Part of a small language model's weights.
Architecture: LayerNorm before each block, learned positions, biases.
MLP neurons of a small language model. Each row is named by its layer, matrix (up: input weights; down: output weights) and neuron, and shows model dimensions 0-127. Each number is 128 + 24 x the weight over its row's rms, rounded and kept within 0 to 255.
After each neuron's rows, "fires after" lists the tokens most often just before its 100 highest values on Wikipedia text that the model never trained on; "fires before" lists the tokens most often just after its 100 highest values on Wikipedia text that the model never trained on. A number after a token or word is its count.

L7.up445 [179 155 152 147 139 141 158 138 120  93 141 125 148 135 122 121 101  99 106 115 116 111  94 134 136 133 118 141 132 121 132 156  55 130 154  75 112  90 107 101 140  75  88 166 113 144 111 136 113 110 137 144 187 112 135 130 106  93  89 130 145 132 144 181 106 117 143 109 146 150 117 116 107 112 122  96 107 126 149 149 120  53 143 135 121 113 166 129 105 111 133 131 121 104 124 134 113 122 153  77 124  82 129 145 113 174 141 128 146 125 125 108 169 126  92 111 129 151 108 127 134  95 112 121 118 128 115  96]
L7.down445 [115 147 153 145 143 113 138 150 130 126 130 107 132 150 146 146 119 115  74 136 140 164 111 155 121 138  90 131 132 131 140 157 171 104 116 113 140 140  96 169 100 121 142  60 134  71 139 152 113 138 109 135  89 147 102 132 112  95 122 141 143 164 155 138 114 158 144 114  97 123 144 121 165  95 108 175 144 135 128 151 120 143 145 141 137 118 116 138 168 126  96  78 111 132 121  82 129 172 112 165  70  87 109 153  73 126 128 152 107 121 143 132 100 122 148 103  91 119 146 119 128 101 138 152 119 153 102 149]
fires after: "2" 48, "1" 14, " is" 4, " |" 4, "\n" 4
fires before: "0" 17, "2" 16, "1" 15, "." 5, "7" 4

L7.up213 [151 130 135 125 104 119 126 151 114 143 134 121 130 145 123 117 107  89 102 136 159 128 137 135 139 141 122 116 105 132 172 128 145 152 134 157 131 107 174 120  96 117 106 108 104 120 151 184  92 105 116 141 144 119  94 146 127 130 135 112 126 145 135  89  88 168  64 134 127 170  84 115  96 147 179 104 117 119 143 143 153 155 153 176 130 162 102 123 149 105 140 137 150 110 176 138 132 146 114 145 115 133 103  87  87 101 100 105 159 114 108 127 139  94 138 116 109  97 123 155 119 152 140 158 151 110 144 115]
L7.down213 [155 145 121 124 131  71 151 118 166  94 120 138 173 108 119 136  95 127 131 117 109 137 127  91 160 143 144 118 112 106 106 135 142 104 141 114 142 137 110 180 101 113 124  88 112 106 114 137 107  97 119 149 138  94  82 109 183 111 125 179 121 144 154  79 141 138 166 123 198 137 132 152 103 124 178  97 110 137 146 158 103 144 144 175 143 139 107  94 165 123 157 109 131 128 125 145  91 165 135  92 108 125 118  91 102 115 113  81 124 147 126  95 143 122 151 115 110 150 124 126 136 156 109 105 101 123 123 152]
fires after: "0" 71, "2" 25
fires before: "2" 21, "1" 20, "0" 16, "3" 11, "5" 8

L7.up132 [144 138  80 101 112  90  76 172 123 127 156 151 160  84 126 121 150 114 120 124 128 128  90 124  86 100 130 121 125 144 151 152 105 143 128 100 124 160 116 137 116 142  95 115 175  82 147 126  97 131 148 142 127 111 136 153 135 164  99 118 101 149 159 121 128 122 148 156 150 166  89 141 120 135 135 152 149 130 145 153 117 133 140 160 152 119  99 152 122  92 113 175 156 114 134 113 139 146 182  98 145 126 120  80 164 150 157  91 134 111  85 121 109 134 128 113 112 142 117 129 138 188 110 152 153 125  66  88]
L7.down132 [ 77  89 138  85 136 123 146 103 109 121 145 128 148 108 127 118 124 102 181 133 139 123 154 102 151 165 132 112 137 133 148 131 133 156  94 145 131 132 108 143 125 137 153 160 112 159 150 143 131 119 133  69 139 118 170 124 166  94 142 168 164 101 122 144  95 150 105 122 114 193 109 153 141  92 188 123 165 127 108 128  96  95 125  75 118 144 140 109 156  88 137  98 134  89  90 202 112 134 115 131 103 164 124 145 134 137 102 121  96 152  90 151 141 105 151  96 133 112 122 176 152 121 127 129 129 106 125 114]
fires after: " |" 61, " " 22, ";" 8
fires before: "0" 23, " |" 18, "1" 16, "2" 8, "5" 6, "3" 6

L4.up637 [161 147  79 144 145 167 158 116 134 150 168 157  88 132 112 144 125 108 114 102 116  95 111 144  81 126 128 118 126 127 115 145 130 174 169  86 141 136  99  80 107 126 112  93 115 147 136 129 132  94 157 144 134 135 172 118 138 133 128  96 131  97  85 119  64 146 103 137  93 119 169 141 112 153 169  98  81 142 142 128 159 139 127 166 150 151 105 144 106 119 144 133  93 115 136 119  96 129 175 117 135 119 152 134 115 136 152 104 122 144 148 134 147 101 127 110 107 141 145 132 140 136 105 102 147  96  93 112]
L4.down637 [115 153 154  99  89 126 149 155 128 122 136 127 112 118 131 154 134 127 113  91 128  81 120 124 136 110 181 134 150 121 156 135  91 150 136 102 142  86 119 126 139 138  90 190 143 169 128 109 124 145 145 150 104 155 148 119 135 134 128 122 111  88 146 114 139 104 134 119 121 133 163 114 163 119 111 123 130 123 157 111 121 137  96 109 176 109 174  96  85 150 102 126 132 194 106 140 143 141  73 161 164 131 145 122 114 105  97 127  93 105  96 134 124 144  90 170  87 131 130 113 128 109  83 151 149 100 137  94]
fires after: " " 40, "0" 29, " |" 17, "2" 4, "1" 4
fires before: "\n" 38, " " 38, " |" 16

L3.up57 [170 147 129 121 132 113 141 133 117 157 160 121 102 147 130 100 140 131 127 116  87 145 117 127 137 138 120 138 133 148 136 130 139 111 141 161 126 149 104 151 121  93 108 129 129 105 171 117 105 117 155  78 132 134 157 149 141 135 122 128 101 151 172 155 107 126 106 141 156 167 130 146 137 113 149 102 130 173 119  91 108 123 120 165 145  93 129 138 106 118  83 138 119  94 100 135 142  94 150 124 148 102 175  75 107 124 115 181 146 111 130 104 194 127 130 136 143 162 136 185 101 122 150 127 146 148 130 130]
L3.down57 [106 133 152 130 102 106 142 106 134 150 146 114 111 133  82 131  94 154 147 116 155 127 125 156 137 121 115 177 147 119 146 138 164 129  79 131 114 142 109 106 104 138  88  81 154 143 129 164 123 109 146  86 133 158  85 146 103 124 141 143 134 127 157 152 122 130 128 131 154 144  94 105 137 133 149 114 122 140 118 160 110 126 137 160 101 113 134 137 100 110  86 106 117 158 102  91 131 102 195 148 135 133 155 138  62 136 123 139 152 104 145  96 145 136 117 112 151 139 112  91 119 154 120 113 141 138 132 152]
fires after: "\n" 37, " a" 8, "|---|---|---|---" 5
fires before: "\n" 46, " of" 20, " in" 4

L3.up199 [132 141 124 178 154 114 152 102  90 154 100 130 135  94 137 150 123 122 154 130 139 108 149 107  92 125 122  87 151 109 158 196  86 138 147  98 141 114 156 118 117 135 120  74 121 145 117 110  90 139 121 122 132 164 118 119 162 115 135 150 119 135  91  91 115 153 124 114 133 139 139 134 117 136 110 163 119 107 145 140 170 136 116 155 146 104 115 119  98 147 101  91  96 185 108 121 130 141 152 135 122 151 130 126 188  81 149 129  83  99 125 117 128 133 121 104 129  68 163 131  89 138 158 146 127 124 160 132]
L3.down199 [142 163 138 151 152 121  93 111 133  96 158 114 120  93 133  93 127 175 132 109 144 156 139 131 122  96 114 142 131 111 171 148 151 133 167 123 130 158 147 123  82 138 130 113 141 148 149  76 126 120 106 108 144 122 114 129 139 119 124 132 134 151  89 122 132 113 107 142 115 110 128 114 129 151 117 119 141 126 162  92  98  86 139 141 141 151 114 130  70 121 124 131 143 106 166 156  80 178 167 168 123 128 111 150 161 127 118 102 155 133 146 130 120 142  70 131 134 124 118 109 117 137 147 166 122 126 114 126]
fires after: " |" 71, "0" 5
fires before: "|" 65, "\"" 12, "\n" 5, "3" 4

L3.up621 [124 136 153 127 104 132 159 121  84 135 124 119 124 109 123 119 157 177 137 180 187 103 142  97 120 137 114 138 131 130 128 162  96 156 189 110 131 129 137 112 127 120 115 158 115 110 135 126 125 161 160 115 107 131  88 118 164 135 106 160 185 120 140 113  86 114 117 137  97 103 132 107 105 142  84 161 120 117 110 124 119 112 105 135 135 128 109 108  73 130 105 116 129 112 101 135 120 155 154 176 134 148 140 152 116  85 173 105 142 139 106 126 122 145 108  97 104 142 128 124 135 167 118 120  89 125 124 129]
L3.down621 [117 180 140 161 157 153 153 143 136 137 130 103 165 149 105 131 132 167 138  89 119  95 148 115  99  96 159 141 107  85 136 143 124 153 137 116 158 122 104  93 103 104 145  90 111 112  82 133 144 115 158 104 132 152 119 116 141 131 147 179 106 143 130 141 133 146 133 108 132  97 134 119 155 155 158 114 105 128 152 119  99 124  99 132  89 118 111 113  97 122 117 126  77 107 169  84 131 138  91 112 109 102  89 160 155 144  83 165 169 137 146 116  96 171  86 152 115 156 122 112 158 153 137 147 130 111 128 112]
fires after: " |" 59, "\n" 20, "0" 5
fires before: "|" 54, " " 13, "3" 6

L3.up531 [126 153 111 152 131 154 166 128 132 199 150 159 127 102 125 161 169 104 155 139 153 102 116 141  61 143  93  96 151  88 111 153 113 142 176  85 172  94 147  97 106 178  93 109 110  92 158 124 143 147 150 120 131 166 185 140 156 114 135 125 136 136 114 175 135  94 124 119  81 122 132 122 109 124 132 143 124 125 130 145 108 188  87  99 137 130 106 137  95 140 139 137 103 120 133 117 146 112 150 123 107 160 159 121 129  92 153 119 135 148 108 144 140 133 113  86 132 114 124 124 101 139 137 116 113 110 103 121]
L3.down531 [145 174 123  85 128 140 113 122 136 132 144 156 113 136 144 151 122 158 117 121 127  89 152  94 158  69 134 124 136 130 135  76 153 141 139 124 148 119 111 101 115 134 144  95 134 149 138 113 114 174 155 135  95 114  98 160 173 124 102 123 127 106 136 126  86 143 120 127  99 118 157 122 136 142 124 153  95 114 165 133 137 155 113 154 150 121 125 123  66 112 122 133  85 148 123 110 119 158 114 160  86 133  95 143 129 123 157 131 144 110 154 169 160 167  81 148 144 152 134 102  99 104 131 124 129 139 112 122]
fires after: "\n" 36, " |" 23, "0" 20, " " 5
fires before: " " 49, "\n" 19, "|" 18

L4.up621 [195 120  95 121 143 120 151 109 155 172  73  91 154 107 137 130 112 108 136 113 142 128  91 118  80 147 126 150 139 126 138 148 112 116  64 113  99 118 155  87 108 114 119 101 119 133 161  86  90 113 121 142 122 128 102 118 157 127 144 140  95 129 124 126  98 143 132 124  98 139 161 140 131 147 134 128 121 117 119 110 159 223 161 132 110 107 122 100  71 150 113 121 139 172 154 130 121 128 158 155 157 127 124 140 150 154 152 147 141 127 109 136 119 121 127 119 114 152 147  77 117 107  97 150 112 144 147 129]
L4.down621 [130 147 143 111 100 126 117 134 102  86 173 124 126 126 206 118 131 160 121 128 124 139 159  89 130  95  96 113 116 109 126 140 138 134 163 140 186 128 159 141 108 183 155 127 104 130 155 113 102 155 139 158 112 126 111 150 116 162 133 133 124 159 103 129  88 148 123 143 143 140 117 112 127 161 150 143 161 144 110 132 112 135 113 153 109 141 158 187 115  91 199 128 135 126  90  99  97  94 120 138 151 142 108 108 139 165 101 122 108  75 104 133 105  78 119 153 157 136 120  87 120 137 148 149 128 166 136 123]
fires after: "\n" 55, " |" 9, "0" 7, "1" 5
fires before: "-" 18, "|" 13, "==" 8, "=" 6, "===" 6

L7.up151 [104  92 132 131 103 120  84 138 149 114 185 125 139 122 127 135 134 170 146 154 113 114 118 142 152 101 157 116 122 108 132 136  95 123 150 122 125 147 128 119 163 161 107 146 148 169 152 146 151 140 141  73 105 107 120  97 127 104 162 100 138  99 118  80 140 150 156 149  93 130 131 133 132 131 101 134 135 113  99 151 135 114 170 166 108  99 132 123  98 158 130 125 150  86 122 115  82 113 148 149 155 139 114 141 118 145 173 160 135 102 111  94 127 149 132  96 116 122 150 175 123  95 113 157 150 114  96 138]
L7.down151 [153 140 161 177 125 131 102  99 138 106 107 124 153 134 103 160 163 141 123 131 136 124 109 118 165  98 129 123 147 173 148 155 132 127 105 142 109 163 154  62 116 146 138  90 143 102 131 122  66 121 137  93 145 150 135 142 105 128 138 143 128 168 118 147 122 111 131 145 132 122 109 159 135 146  89 145 111 146 180 124 160 174 129 128  81 107 134 117 107 104 134 165  95 132 144 147 151  96  79  87 121 154 104 136  83  91  99  94 132 118 185 103 104 157 117 136 130 150 100 142 168 150 158 147  74 141 147 152]
fires after: "\n" 52, "." 29, ".\"" 13, "\"." 5
fires before: "\n" 47, "==" 14, "===" 7, "In" 5, "The" 5

L7.up310 [137 135 167  58 105 105 133 157 126 114 141 110 157 111 135 116 101 121 122 134 113 101 132 149 144 142  97  74 126 149 156 163 115 115 147 110 127 152 122 103 114 127 131  99 110 112 133 128 112 130  99  92 121 115  94 117  59  98 125 139 141 162 115 143 116 111 131 118 177 105 124 145 104 152 150 103 109 109 151 151 159 135 136 151 137 140 132 156 109  93 153 103 145  85 168 140 155 149 142  99 136 145 111 141  88 131 115 109 132 149 162 149 112 117 170  80  93  73 132 162 160 146 120 146 140 149 150 120]
L7.down310 [124 146 136 135  89  71 152 214 101 128 154  93 163 129 113 152  81 111 108 160 176 122 167 139 153 166 132 123 123 147 145 135  82 103 168  85 125 139 124  98  78  82 119  91 128 136 153 168 152  95  97 137 143 127 117 145 128  90 150 119 140 153 147 129 132 158 141 119 148 104 143 118 154 114 133 110 156 145 105 148 140 164 164  98 160 159 152 130 131  99 120 112 100 104 145 124 143 135 128 125 157 129 119 168 105 166  94 100 121 147 122 109 128 107 110 147 134  95 159 123 141 117 122 127  97 137  95 125]
fires after: "2" 96
fires before: "2" 35, "1" 35, "0" 21, "," 8

L4.up177 [147 136 132 109 134 117 158 129 104 120 130 181 168 139 144 132 129 115 148 106  71 137 117 126 108 111 169 133 127  60 138 144 131 152 142 140 153 115 145 130 111  90  46  65 120 178 132 133  94 126 140 119 129  93  95 138 151 122 137 117 133 108 148 145 115 116  93 112  93  95 141 135 120 126 155 136 128 109 150 168 140 110 153 109 150  92  90  80 113 122 127 141  88 106 105 121 119 184 154 169 160 118 145 134 114 136  87 146 142 112 155 145 154 141 147 139 116 148 141 147  95 103 120 161 131 120 134 162]
L4.down177 [111 146  73 120 109 142  88 132 109 115 144 161 151 104 147 144 130 146 140 123 107 120 114  76 155 152 151  94 159 123 103 119  76 103 169  92 102 134 103 173  99 131 114 170 125 144 133 106 134 150 141 142 140 168 121 129 161 131 141  70 133 115 147 117 112 145 134 126 146 128 129 160 140  78 140 105 107  84 121 140 113 115 142 115 142  84 135 112 138 144 109 144 128 153 105 142  93 139 148 147 130 112 124 148 105 117 118 119 113 137  75 140 155 182 136 158 105  95 121 102 124 108 123 142 165 144 163 124]
fires after: " " 37, "1" 17, "0" 16, "2" 14, " |" 4
fires before: " |" 26, "0" 22, "1" 17, "2" 10, ";" 7

L4.up609 [134 133 146 134 147 128 159 104 108 131 117 114 171 130 115 132  91  91 123 168  93  90 106 148 151 161  88 146 123 150 101 123 146 158 151 119 133 150 114 145 124 137 103 129 128 138 151 165 127 143 113 144 148 139 131 158  98 134 106 140 136 149  96  99 120 132 122 137 102 161 167 108 114 151 141 128 105 104 127 141 141 127 152 119 144 124  89 165  99 102 113  57 141 141 145 125 131 118 175  95 101  90 115 181 107  84  82  88 121 134 165 184  90 155 170 102 145  92 156 173 102 121 116 140 100  97 132 113]
L4.down609 [108 131 113 117 129 127 146 157 123 149 104 152 153 151 130 145 127 126  97 159  88  97 171 125 160 117 112 137 114 129 112 142 150 110 106 127 134 146 137  95 109 143 112 152 136 146 106 129 156 124  93 149 145 101 115 122  90 149 134 135 105 100 129 105 147  87 125 147 109 144 145  98 130 123 115  95 136 146 108 121 140  91 128 186 121 118 120 135 102  85 169 111 127 120 151 129 201  93 101 119 152 147 119 126 119 161  96 127 119 118 134 154 106 153 198  84 127 145 149 132 101 177  81 171 134 136 111 135]
fires after: " " 55, " in" 6
fires before: "9" 26, "2" 15, "1" 14, "8" 11, "6" 5, "5" 5

L7.up405 [170 132 141 139 117 126 107 131 100  96 134  93 154 164  91 137  97 109 144 154 109 135 133 136 150 116 141 108  72 167 116 112  93 126 129  95 144 100 140  87 114  76 108  83 106 114 117 142  94 188  95 133 116 101 149 144 144 149 155 111 116 156  93 138  78 180 155 134  94 105 160 146 131 148  75  88 118  90  98 135  88 130  97 168 120 122 142 124 110 128 139 113 120 112 133 152 129 107 167 110 129 133 112 171  94 111 152 119 147 125 118  94 153 112 107  94 102 148 152 187 110 138 107 133 132 161 143  85]
L7.down405 [122  95 152 162 146 164 145 149 148 152 129 125 144 144 136 143 140  91  81 148 132 144 148 135  78 114  87 127 145 124 122 130 139 100 166 134 139 100 141 146 105 107 118  92 134 144 137 131 165 137 143 136 143 135 110 107 162 106 121 100 159 151 150 128 106 186 101 100  68 147 116 118 161 144 126 165 132  88  91 173 134  91 153 112 112 149 120 146 101 137 136 125 137 159 125 118 188 107  91 173 124 135 108 137 138 143 155 119 156 115 134 155 116 129  98 100 139 125  70 130 138 147 123  95 115 153 133 117]
fires after: "2" 34, "1" 23, "–" 14, " " 10, "0" 7
fires before: "." 22, "0" 21, "1" 14, "9" 14, "2" 9, "8" 6

L7.up49 [116 128 137 139 104 113 160 108 120 111 153 132 153 153 138 147 129 131 147 150  91 127  99 127 149 130 124 125 103 102  86  99  96 107 105 138 130 148 131 138 144 131 152 120 116 102 120 107 108 131 113 144 121 105 137 104 120  98 107 140  97 162 108 162 157 136 101 140 157 158 157 187  96  85 143 111 164 157 125  98 142  89 119 122  86  69 113 155 133 144 105 112 175  75 115 151 133 158 133 133 115 124 141 111 111 165 131 117 127 157 134 175 164 138 120 128 101 165 103 133 100 117  91  93 138 158 108 154]
L7.down49 [147 110 119 127 151 150  87  87 172 129  71  82 136 138  88 134 107 118 137 160 122 116  88 116 147 102 115 146 130 194 110 127 143 152  73 121 131 124 105 162 108 160 137 134 158 171  98 132 120 177 121 108  90 130  95  99 136  75 112 161 128 102 134 138 146 123 114 121 104 140 130 180 162 127 137  96 122 122 117 115 126 125  99 127 139 118 113  89  97  97 144 168 110 133 111 140 121 153 125 127 122 175 139 164 157 103 147 106 120 133 156 109 153 106 115 138 124 144 167 120 125 143 160 112  96 133 138 140]
fires after: "3" 19, "9" 17, "2" 16, "1" 15, "0" 10
fires before: "," 28, " " 20, "0" 7, "1" 6, "2" 5, "7" 5

L7.up35 [135 158 115  92 139 105  87 161 163 128 128 120 169 115 134 144 173 117 104 125 103 120 105 132 142 110 104 150 137 140 129 139 156 127 104 187 118 152 145 115 136  73 110 109 131 158 136  96 100 125 132 144  89 133  78 133 133  84 145 158 134 149 154 143 131 127 158 153 127 131 139 145  86 113 175 109 161 153 162 160 134 158 139 120 145 145 115 144 108 143 130 140 143 151 168  69 136 137 128 133 131 135 123 169 116 108 138 122 156 164 145  91 173 108  85 123 163 157 119 136 110 145 117 119 116 143 112 104]
L7.down35 [161 116 134 133  89 115 128 157 129 149 156 124  96 154 134  96 166 108 159 112 129 101 175 136 153 149 116 129 181 133  79 146 149 105 149 149 110 133 167 103 110 156 123  49  99 126 137 112 116  97 115 161 132  97 135 148 128 107 168 125 124 111 142  91 128 123 112 100 153 137 119  95 123 132 135 118 119 133 132 100 144 111 168 178 142 146 130 135 127 152 141 120 128  99 113 121 114 138 145 140 158 117  80 152 133 150  93 112 124 125 110 153 113  70  97  95 119 171 138 167 102 127 153  94 146 133 123 132]
fires after: "2" 65, "0" 18
fires before: "2" 28, "1" 21, "0" 20, "8" 4

L2.up97 [163 125 120 129  96 107 140  95 102 137 132 118 102 150 124 109 126 143 145 108 141  97 166 111  93 110 147 176 125  93 146 121 121 132 110 131 149 126 147 160 103 151 131 147  97 111 111 116 101 133 125 129  84 141 133 148 110 141 121 122 130 102 112 103 143 128 166 140 140 111 137 119 110 140 163 121 135  90 110 148 146 123 111 128 116 121 144 112  90 156 137 128 132 110  81 145 173 131 161 137 182 133 153 134 146 121 168 123 142 157 145 129 140  89 134 131 133 149 118 145  82  90 151 144  50  74 118 105]
L2.down97 [137  93 105 104 144 126 111 125 134 149 161 123 121 123 112 125  77 128 114 118 110 113 154 103 152 104 154 143 127 124 100 148 156 111 100 153 134 100 144 148  94 124 160 138 142 123 121 131 117  80 124 150 134 157 138 104  50 151 160 122 123 164 140 159 158 101 132 150 160 124 102 121 126 123 163 141 137  96 130 114 132 122 119 115  89 179 128 124 107 116 151 123 118  97 117 127 128 138 137 151 123 140  93 113 187 139 165 148 108 169 171 139 117 130 127 145 178 163 119 109 148 167 142 136 103  88  48 132]
fires after: " |" 80, ";" 15, "|" 4
fires before: "0" 45, "2" 15, "1" 15, "5" 6, "7" 4, "8" 4

L5.up328 [ 83 100 145 136 149 131 123  87 140 179 117 135 138  98  98 143 139 133 132 165 134 126 103 119 111 147 131 122 145 117 101 111 105 109 105  58 144  90 140 116 125 130 119 152 133 137  93 119 150 172 100 166 108 118 109 111 120 106 132  91 141 122 123 124  97 104 102 125 100  87 115 140 162 164 186 148 109 114 119 168  85 161 104 124 114 136  73 132 100 135 151 130  91 111 119 108 121 126 127 144 199 133 137 130 136 107 146 108 135 129 122 119 117 108 159 122 124 151 104 155 142 172 104 168  95  95 112 142]
L5.down328 [155 116 127 138  88 114 135 118 113 142 165 143 137 112  88 147 124 112 119 117 156 120 134 146 133 130 143  81 150 132 126 127 136 120 101 124 170 125 138 112 158 126 144  98 122  95 150 160 143 160 136  91 113 104 116 180  79 160 133  99 143 127 150  51 126 164 127 137 180 135 141  85 121 119 108 154 127 107 136 128 105 114 122 110 125 145 133 165 130  42 125 116 144 143  62 160 133 106 130 141 170 135  98 153 133  80 164 173 125  90 155 151 126 124 123 134  66 135 109 116 113 118 164 150 117 130 151 135]
fires after: " " 74, " |" 6, "%" 5
fires before: " " 48, "\n" 34, " +" 4

L4.up317 [ 81 146 137 119 118 139 156 122 121 140 144 110 114  91 152 155 123 138 104 149 122 109 154 134  77 104  94 139  95 105 114 149 157 181 113 150 114 127  93 170 100 181 143 133 127 131 149 161 106 118 164 140 117 138 170  86 179 151 105  94 124 132 121  82 156 101 137  94 136 112 126 139 155 110  96 135  95 133 134 104 155 105 130 137 140 143 122 128 118 124 124 140 164 122 152 118 137 156 135 144 117 135 140  99 132 128 145 102  90 136 111 144 127  85 120 121 128 120 134 157 137 158 124 118  93 105  97 139]
L4.down317 [150 157 132 143 153 107 109 133 110 129  62 112 126 146 155 142 161 123 104 155 136 131 121 126 138 135 114 114 141  98 161 163 147 142 151 165 110 103  78 122 102 113 130 114 176 122 117 117 110 142 114 153 128 144 147 171 177 135  98 169 121 111 148 125  94 123  91 145 145 119 111 147 148 116 113 164  95  99 122 100 147 109 121 159 140 119 109 107 108 116 113 154 142 121 155 109  84 155  90 127 106 100 155 116  94  92 128  87 124 139 150 119 133 113  88 146  81 145 155 147 121 141 134 162 142 143 111  87]
fires after: " |" 31, "===" 20, "==" 20, "." 18
fires before: "\n" 33, "|" 15, "-" 9, "|---|---|---|---|---|" 9, "The" 4

L4.up41 [106 147 127 164 150 160 102  86  87  87 166 105  97 106 154 151 142 141 136 120 120 175 184 118 108  84 137 143 102 126 167 142 121 151 169 142 146 136 119 166 107 133  76 154 129 148 160 114  88 144 169 164 141 115 105 103 162  98 137 145 139 108  81 156 111 111 147 138 105  60 138 139 137 112 150 140 110 129 127 125 135 119 111 136 131 126 116 121  92 133 101 141 106 139 124  94 151  89 160 144 120 131 144 153 132  84 125 125  85  93 121 111  98 143 116 181 139 122 115 138 136 151 141 164 142 107 133 109]
L4.down41 [126 178 186 154 158 116 118 104 106 152 143 125 121 108 113 109  97 138 139 105 103 136 131 102  95 118 130 147 100 172 119 110 138 172 132 116 116 141  96 123 111 145 142 127 154 137  97 129 103 154 135 165  93 106 118 148 178 149 106 139  91 113 138  94 117 154 151 149 112 147 133 128 137 132 124 111  89 152 145 129 120 172 110 165 140 144 111 116  88 116 167 163  99 102 192 123 168 150 105 155 110 143  88 144 129 122 143 145 142 115 123 123 129 158 136 130 135 112 109 119 111 143 121 138 139  98 124 116]
fires after: " |" 52, "0" 7, " respect" 5, "3" 5, "%" 5
fires before: "|" 43, "\n" 10, " |" 8, " " 7, " ." 7

L5.up419 [119 153 129 154 139 134 125 120 110 107 113 126 126 126 155 121 106 130 149 129  90 189  81 136  89 113 112 129 155 152 124 118 133 101 142 141 146 105 141 120 123 105 111 101 113 138 152 163 146 120 126 138  95 160 144  95 135 123 151 129 143 119 150 127 152 151  82 140 101 159 134 159 129 107 144 123 128 101 127 136 118 110 123 137 135 123 149 129 181 111 136 106 106 146 129 135 138 148 142 104 105 170 134 152 136  82 135  77 132 114  98  91 120 143 127 138 175 134 141 142  90 148 120 138 133 115 100 108]
L5.down419 [129 126 103 136 159 187 108  87 150 150  92 154 153 137 135 179 135 148 113 130  91 120 112 125 125 115 155 133 136 170 158 198 150 103 143 103 148 141 134 163  99 145 125  83 131 126 129 106 100 150 117  91 117 140 145  91 101 127 101 108 147 150  96 152 126 141 123 140 147  89 156 105 158 109 100 100 144 124 148 138 133 130 158 135 146 147 116 137 132 104 159 117 134 105 130  87 125  80 125 101  90 120  88 144 105 146 143 140 117  76 169 150 150 119 102 101 136 125 139 158 125 110 171 126 133 122 146 126]
fires after: " " 80, "===" 4
fires before: "9" 40, "8" 19, "1" 8, "0" 7, "2" 4

L5.up584 [133 164 126 137 132  85 131 117 111 151 142 109 115 140  92 173 154 103 147 127 157 152 162 150 138 136 131 156  76 131 202 141 136 101 118 120 129 137 137 145 146 139 114 105 111 112 144 112 128 109 156 113 134 173 131 124 136 136 142 165 108 169 116 158 135 105 111 158 117 124  99 138 132 139 153 179 101 114 179 134 107 130 115 129 171 116 104 129 140 125 102 122 106 153 151 112 149  91 105 110 157 131 121 168  79  63 102 104  98 101 127  76  97 114 100 170 126 106  87  88 118 143 127 130 103 131 208 124]
L5.down584 [151 122 156 130 122 100 111 119 164 125 110  91  94 135 144 122 111 144 155 102 159 109 155  94 169 105 120 160  84 157 189 120 141 141 129 124 107 112 109 165 113 172 146 143 117 123 124 109 161 140 135 129  98  92 112 101  96 113 126 115 113 138 128 124 139 126 155 137 163 170 129 178 160 154 121 136 121 129 141 111 123 152 135 143 164 118 112  89 117 131 116 155 139  86 175 100  87 168 168 152 108 155  79 127 122 141  97 137 112 164 108 153 127 115 131 138  99 145 123 102 125 118 118 114 122  90 103 138]
fires after: " " 28, ";" 26, "." 9, "%" 6, "0" 5
fires before: ";" 28, " " 25, "0" 6, "1" 5, "\n" 4, "8" 4

L7.up140 [ 83 116 148 165 110 133 173 141 109 143 146 136 129 110  90 173 125  95 101 149 147 101 168 147 105 165 147 106 165 101 122  87 166  70 137 100 112  67  91 102 106 141 137 132 148 103 138 157 132  95 130 158 143 143 124 117 128 125 123 140 100 110 107  87 100 121 135 141 118 124 134 135 180  88 167 109 115 118 147 137 132 145  96 107 123 146 108 115 119  84 113 106  99 125 172 121 164 130 182 125 101 141 158 114 126 117 147 121 156 132 119 116 150 151 153  97 164 126 129 136 126 138 109 119  96 139  74 143]
L7.down140 [127 145 120 115 108 110 112 190 127 149 129 155 109 136 108 150 115 132 118 123 143 165 101 133 154 147 143  99 120 163  82 139 185 121  98 117 124  85 114 122 138 154 108  75 147 114 131 123 163 142 136 129 101 120 138 163  97 167 152 129 116 166 169  85 127 190 125  60 164 154 132 127 118 122 112 118 120  93 137 149  85 112  93  89 143 130 123 104 138 122 124  90 128  85 113 153 116 143 124 134 106 185 140 134 103  84 132 136 139  86 145 116 127 123 115 150  87 124 141 125 133 105 162 144 114 131 128 151]
fires after: " " 29, ";" 13, "." 9, " film" 6, ");" 4, ")" 4
fires before: "\n" 43, " " 27, " September" 4